python train.py --num_hidden_layers=15 --hidden_size=160 --num_attention_heads=2 --num_key_value_heads=1 --head_dim=64 --intermediate_size=320 --vocab_size=8192 --hidden_act="swiglu" --norm="rmsnorm" --norm_place="pre" --norm_eps=1e-06 --positions="rope" --rope_theta=31900.0 --rope_fraction=1.0 --qk_norm=true --attn_scale=0.125 --bias="all" --tie_word_embeddings=false --parallel_block=false --init="normal" --init_std_qkv=0.0362 --init_std_o=0.0 --init_std_up=0.0362 --init_std_down=0.0 --optimizer="adamw" --learning_rate=0.00237 --beta1=0.9 --beta2=0.99 --weight_decay=0.034 --lr_head=0.00531 --warmup_steps=269 --schedule="wsd" --decay_fraction=1.0 --decay_shape="pow" --final_lr_fraction=0.1 --batch_tokens=16384 --max_seq_len=512 --doc_mask=false --train_tokens=188500000 --max_steps=11506 --dataset="wikipedia_en"
MLP neurons of a small language model. Each row is named by its layer, matrix (gate and up: input weights) and neuron, and shows model dimensions 48-111. Each number is 200 + 20 x the weight over its row's rms, rounded and kept within 0 to 999. A neuron's up and down rows have the sign that makes its largest values positive.
A block is one neuron, or neurons of one layer that tend to fire together. Before each block is what it responds to, as a language model described it from the Wikipedia text at the highest values.

Leading pipe or dash that begins a new row of a Wikipedia table or infobox list, such as sports statistics, standings and track listings.
L3.gate87,220,221,218,191,212,213,189,226,237,209,180,201,205,186,216,241,173,195,239,214,230,207,180,188,220,175,210,220,201,191,200,210,202,214,228,195,218,209,256,219,194,179,204,197,165,215,187,170,217,186,222,177,197,209,219,191,192,215,187,205,218,192,180,175
L3.up87,220,193,181,244,157,192,199,176,209,197,207,199,264,212,160,205,212,202,182,171,202,203,181,152,201,224,232,233,207,203,201,193,212,188,172,213,197,173,224,195,215,204,176,181,181,205,197,170,205,224,168,205,202,215,193,178,175,188,195,176,194,203,215,196
L3.gate195,183,204,186,158,227,238,190,222,179,203,233,216,231,225,210,206,191,170,184,194,213,169,228,215,204,215,186,192,175,211,234,211,190,203,230,163,186,181,232,226,208,197,179,182,206,182,208,191,216,222,180,228,206,201,205,189,197,218,209,209,189,214,143,191
L3.up195,201,240,224,212,210,185,216,195,182,207,186,212,206,235,186,241,209,210,169,179,216,140,208,196,175,220,237,196,155,176,192,208,217,204,207,191,226,223,212,246,216,164,180,232,204,203,186,171,202,225,178,211,173,218,192,156,205,241,209,202,194,217,201,204
L3.gate216,193,212,210,176,235,180,218,157,170,198,177,221,192,229,190,258,209,223,202,169,242,187,225,216,205,212,216,194,185,193,244,207,163,204,167,201,242,186,212,201,184,198,169,195,190,220,188,181,193,196,175,199,225,225,178,190,230,217,203,174,224,174,183,225
L3.up216,222,228,195,202,216,199,194,203,193,193,197,205,209,241,232,228,161,185,245,171,204,197,203,219,184,214,219,233,243,189,204,207,195,191,210,212,179,198,217,184,185,233,223,211,167,195,188,167,214,200,184,210,210,214,204,215,211,236,195,222,209,219,192,187
L3.gate258,185,241,176,181,183,175,193,242,189,160,189,203,246,214,198,187,189,190,205,170,243,213,202,221,186,170,179,178,185,224,200,219,198,233,189,188,189,179,226,193,195,194,229,181,200,183,188,183,225,156,198,206,210,149,224,186,198,189,215,215,176,220,218,174
L3.up258,166,260,208,178,230,200,226,239,164,202,210,201,213,197,179,197,213,211,203,199,175,208,231,240,204,169,214,182,160,206,188,219,193,230,223,218,240,201,194,181,227,178,196,193,211,204,227,220,211,208,199,156,231,211,200,157,198,209,230,202,185,213,224,192

Mostly the digit 9 and other digits inside longer numbers, such as vote counts, years and percentages (1,394; 1939; 0.39%), and colons after infobox field labels (Language:, Area codes:).
L3.gate65,185,221,195,191,196,201,166,234,210,167,229,196,191,163,221,190,207,203,232,181,170,198,191,204,198,195,211,209,203,200,172,202,208,186,201,189,172,208,211,187,186,220,209,183,191,173,177,180,220,196,211,220,207,201,205,227,215,172,178,197,156,221,212,179
L3.up65,227,219,187,166,211,192,196,201,174,215,223,209,203,219,172,187,197,178,221,155,221,217,192,224,187,209,211,191,213,185,206,185,203,216,190,203,172,193,185,242,192,199,196,213,207,223,203,197,220,183,217,196,217,188,207,204,229,218,212,208,196,179,246,192
L3.gate121,153,183,180,216,196,195,175,213,192,160,204,198,203,192,204,167,216,190,227,210,211,193,214,212,164,188,197,200,195,208,181,185,191,194,211,223,176,190,192,202,168,209,229,248,190,191,206,196,198,162,189,202,199,155,183,231,190,205,186,252,182,209,175,198
L3.up121,205,223,195,210,250,190,196,215,193,190,213,223,184,178,229,200,224,208,213,239,186,240,251,187,219,156,192,203,191,195,248,215,202,184,222,178,233,188,182,232,209,198,247,189,244,184,208,211,196,188,209,202,237,212,179,185,197,155,206,227,184,202,200,232
L3.gate231,223,188,215,154,190,195,180,271,168,170,203,213,175,222,210,214,181,185,193,176,220,192,218,207,202,209,177,204,232,205,225,168,199,219,228,161,195,194,171,236,196,239,224,208,203,190,190,176,203,156,230,209,216,188,184,203,186,214,224,205,212,221,162,177
L3.up231,230,172,169,163,232,189,186,187,175,222,204,223,184,182,222,223,208,206,164,202,229,209,212,231,221,188,179,182,192,167,211,198,213,209,195,201,173,185,192,194,242,196,190,219,183,197,194,198,159,210,225,182,209,203,186,166,203,195,199,204,219,212,192,205
L3.gate286,166,241,182,218,200,191,212,228,175,183,197,232,238,184,227,187,196,176,175,162,223,173,238,213,194,189,186,207,201,212,190,211,198,223,178,168,159,178,193,195,171,216,196,170,230,190,218,187,210,197,200,210,197,216,219,238,199,214,200,209,161,208,214,227
L3.up286,184,192,190,233,202,193,192,217,216,201,215,171,161,192,183,223,186,220,157,167,173,215,195,243,188,207,186,161,223,202,217,192,213,190,181,228,205,183,199,228,213,206,197,209,195,221,181,196,209,175,216,231,204,152,176,211,215,173,198,201,181,183,198,209

Fires on "first" in "Gold medal – first place" medal-record boxes, and on "first" as an ordinal elsewhere. Also fires on table pipes and year digits, and on Career section headings in biographies.
L2.gate225,217,206,214,197,174,198,191,223,175,205,216,217,164,199,191,208,224,192,185,194,231,214,182,200,154,184,202,191,192,198,244,183,198,202,181,179,209,202,188,233,197,192,203,189,205,186,161,186,185,179,216,183,220,190,208,195,226,197,230,180,205,210,203,169
L2.up225,216,195,205,193,168,209,212,204,208,198,199,179,190,151,163,124,202,206,200,225,223,226,190,188,178,170,170,199,198,229,166,189,228,127,211,207,185,180,182,223,195,195,252,205,224,226,178,202,179,205,205,191,183,203,217,196,201,187,200,177,200,219,181,201
L2.gate293,186,206,230,193,190,244,188,214,207,218,189,184,247,228,203,207,189,234,189,184,225,219,192,227,200,169,208,184,207,199,189,216,177,147,231,202,228,232,215,212,156,174,179,194,191,186,162,184,161,192,211,173,219,202,186,192,219,194,230,186,217,213,241,183
L2.up293,199,181,208,200,197,201,201,182,210,187,215,173,202,226,205,198,203,219,167,201,181,206,172,218,147,196,217,211,159,173,150,202,182,193,223,245,194,197,194,204,200,213,203,233,204,186,188,167,211,210,254,200,174,213,199,206,216,225,234,200,186,216,177,181

Single digits right after a comma, decimal point or colon inside numbers, mainly the first digit of a thousands group, as in 100,000, 24,012 and 84.7.
L9.gate6,178,169,187,189,198,214,197,180,193,207,200,230,149,171,212,170,184,150,198,175,178,212,166,204,206,157,204,167,183,198,204,212,206,250,249,168,222,193,225,203,176,187,198,211,199,189,201,165,199,200,191,190,210,235,208,217,198,211,229,196,179,193,220,182
L9.up6,169,199,174,164,237,204,206,182,237,195,176,189,223,229,192,198,153,221,190,155,201,213,196,209,201,186,202,211,177,231,236,209,227,207,220,189,234,204,181,158,190,209,220,229,180,205,202,168,183,197,224,187,209,185,193,216,174,218,206,191,219,201,217,210
L9.gate19,182,236,197,159,200,176,189,195,210,178,207,208,203,193,205,185,169,173,212,195,224,195,211,187,211,215,175,200,147,194,175,210,194,191,214,193,216,192,224,222,196,197,181,181,232,176,209,168,240,180,194,225,203,232,196,198,197,198,200,212,175,227,210,216
L9.up19,179,206,167,231,174,210,233,185,197,162,181,193,206,221,186,198,224,197,214,191,151,208,200,205,191,229,190,233,234,201,176,181,193,164,230,204,178,223,232,194,202,172,217,201,219,178,206,202,209,185,174,202,210,197,221,233,209,199,223,209,169,182,222,179
L9.gate51,181,196,191,186,187,226,182,194,172,173,207,227,241,233,190,184,197,204,188,180,170,203,165,234,227,191,209,165,208,221,207,213,165,211,195,202,201,187,186,167,201,191,196,216,175,216,204,167,162,189,210,194,194,186,171,238,191,179,213,193,165,196,154,201
L9.up51,192,196,193,210,207,187,193,223,243,212,199,153,231,194,190,250,180,218,207,225,204,228,204,190,209,199,203,219,193,210,191,202,160,228,201,169,189,188,193,179,228,170,173,183,185,236,242,188,205,246,179,199,186,213,219,192,189,152,205,196,169,243,197,180
L9.gate88,197,234,204,206,203,211,205,209,181,207,205,237,224,180,181,189,218,221,196,186,170,169,209,221,214,181,236,195,203,221,206,215,204,186,217,222,170,178,208,160,197,219,178,220,209,162,189,206,184,202,174,243,229,222,199,208,182,217,218,215,171,182,259,185
L9.up88,195,218,181,207,187,151,207,198,169,181,190,196,232,209,211,220,174,207,212,211,191,225,175,181,216,216,200,203,187,214,196,204,205,236,194,177,198,212,238,190,184,186,200,190,204,180,210,215,201,189,173,178,178,197,235,203,233,236,203,213,203,220,197,171
L9.gate109,208,198,164,214,171,188,217,193,186,171,186,221,204,187,192,206,214,184,201,181,189,207,198,207,244,223,243,212,201,204,230,203,180,207,240,201,203,212,195,231,199,181,186,199,174,211,200,201,227,197,210,177,247,180,229,213,220,178,192,214,189,175,198,211
L9.up109,193,208,211,226,179,192,176,181,247,190,199,219,187,189,218,181,198,164,206,200,203,245,192,194,197,230,180,216,169,196,162,171,191,185,201,209,206,207,215,211,178,188,232,135,180,232,218,191,201,183,181,176,201,204,214,191,214,193,184,163,165,197,227,227
L9.gate110,212,185,182,156,213,190,196,194,233,211,218,219,241,212,190,218,199,175,199,204,224,223,197,214,236,187,173,196,176,211,188,182,194,214,211,161,219,213,220,186,166,196,187,164,184,162,196,185,193,221,155,184,228,176,194,152,208,221,192,207,159,225,194,195
L9.up110,187,194,203,232,188,239,224,220,203,200,174,196,210,198,202,212,234,185,175,191,214,143,219,201,212,193,214,199,209,237,178,194,192,236,229,215,209,188,235,238,200,233,202,184,181,168,183,187,208,227,223,187,202,166,206,215,204,165,211,216,174,184,231,196
L9.gate177,201,197,172,172,179,204,204,171,235,204,210,224,210,184,206,193,186,198,184,190,228,226,198,244,201,145,214,202,174,221,197,236,173,217,219,180,232,189,166,199,179,217,171,189,195,220,184,194,215,199,211,201,213,198,190,175,207,201,168,230,191,161,222,220
L9.up177,191,211,194,217,232,216,214,208,214,209,211,194,216,182,181,203,204,147,179,162,189,193,178,190,199,198,194,207,173,207,196,199,205,203,189,225,169,182,203,194,195,179,220,204,168,208,235,160,169,189,161,186,193,192,206,192,168,192,210,196,227,214,177,160
L9.gate286,176,155,138,181,206,206,205,204,173,202,186,212,192,174,178,209,228,218,227,198,235,228,196,206,217,176,168,212,193,212,203,214,194,208,181,181,214,209,199,195,184,202,206,213,171,220,191,161,206,223,210,225,207,195,189,244,207,169,208,183,192,191,172,172
L9.up286,202,207,171,176,231,207,190,199,219,209,185,206,182,209,179,224,194,157,197,171,206,190,198,220,204,167,224,188,210,221,195,177,229,193,218,178,233,163,192,185,205,182,179,225,199,215,198,198,224,204,185,238,222,207,182,179,185,221,191,180,218,186,218,218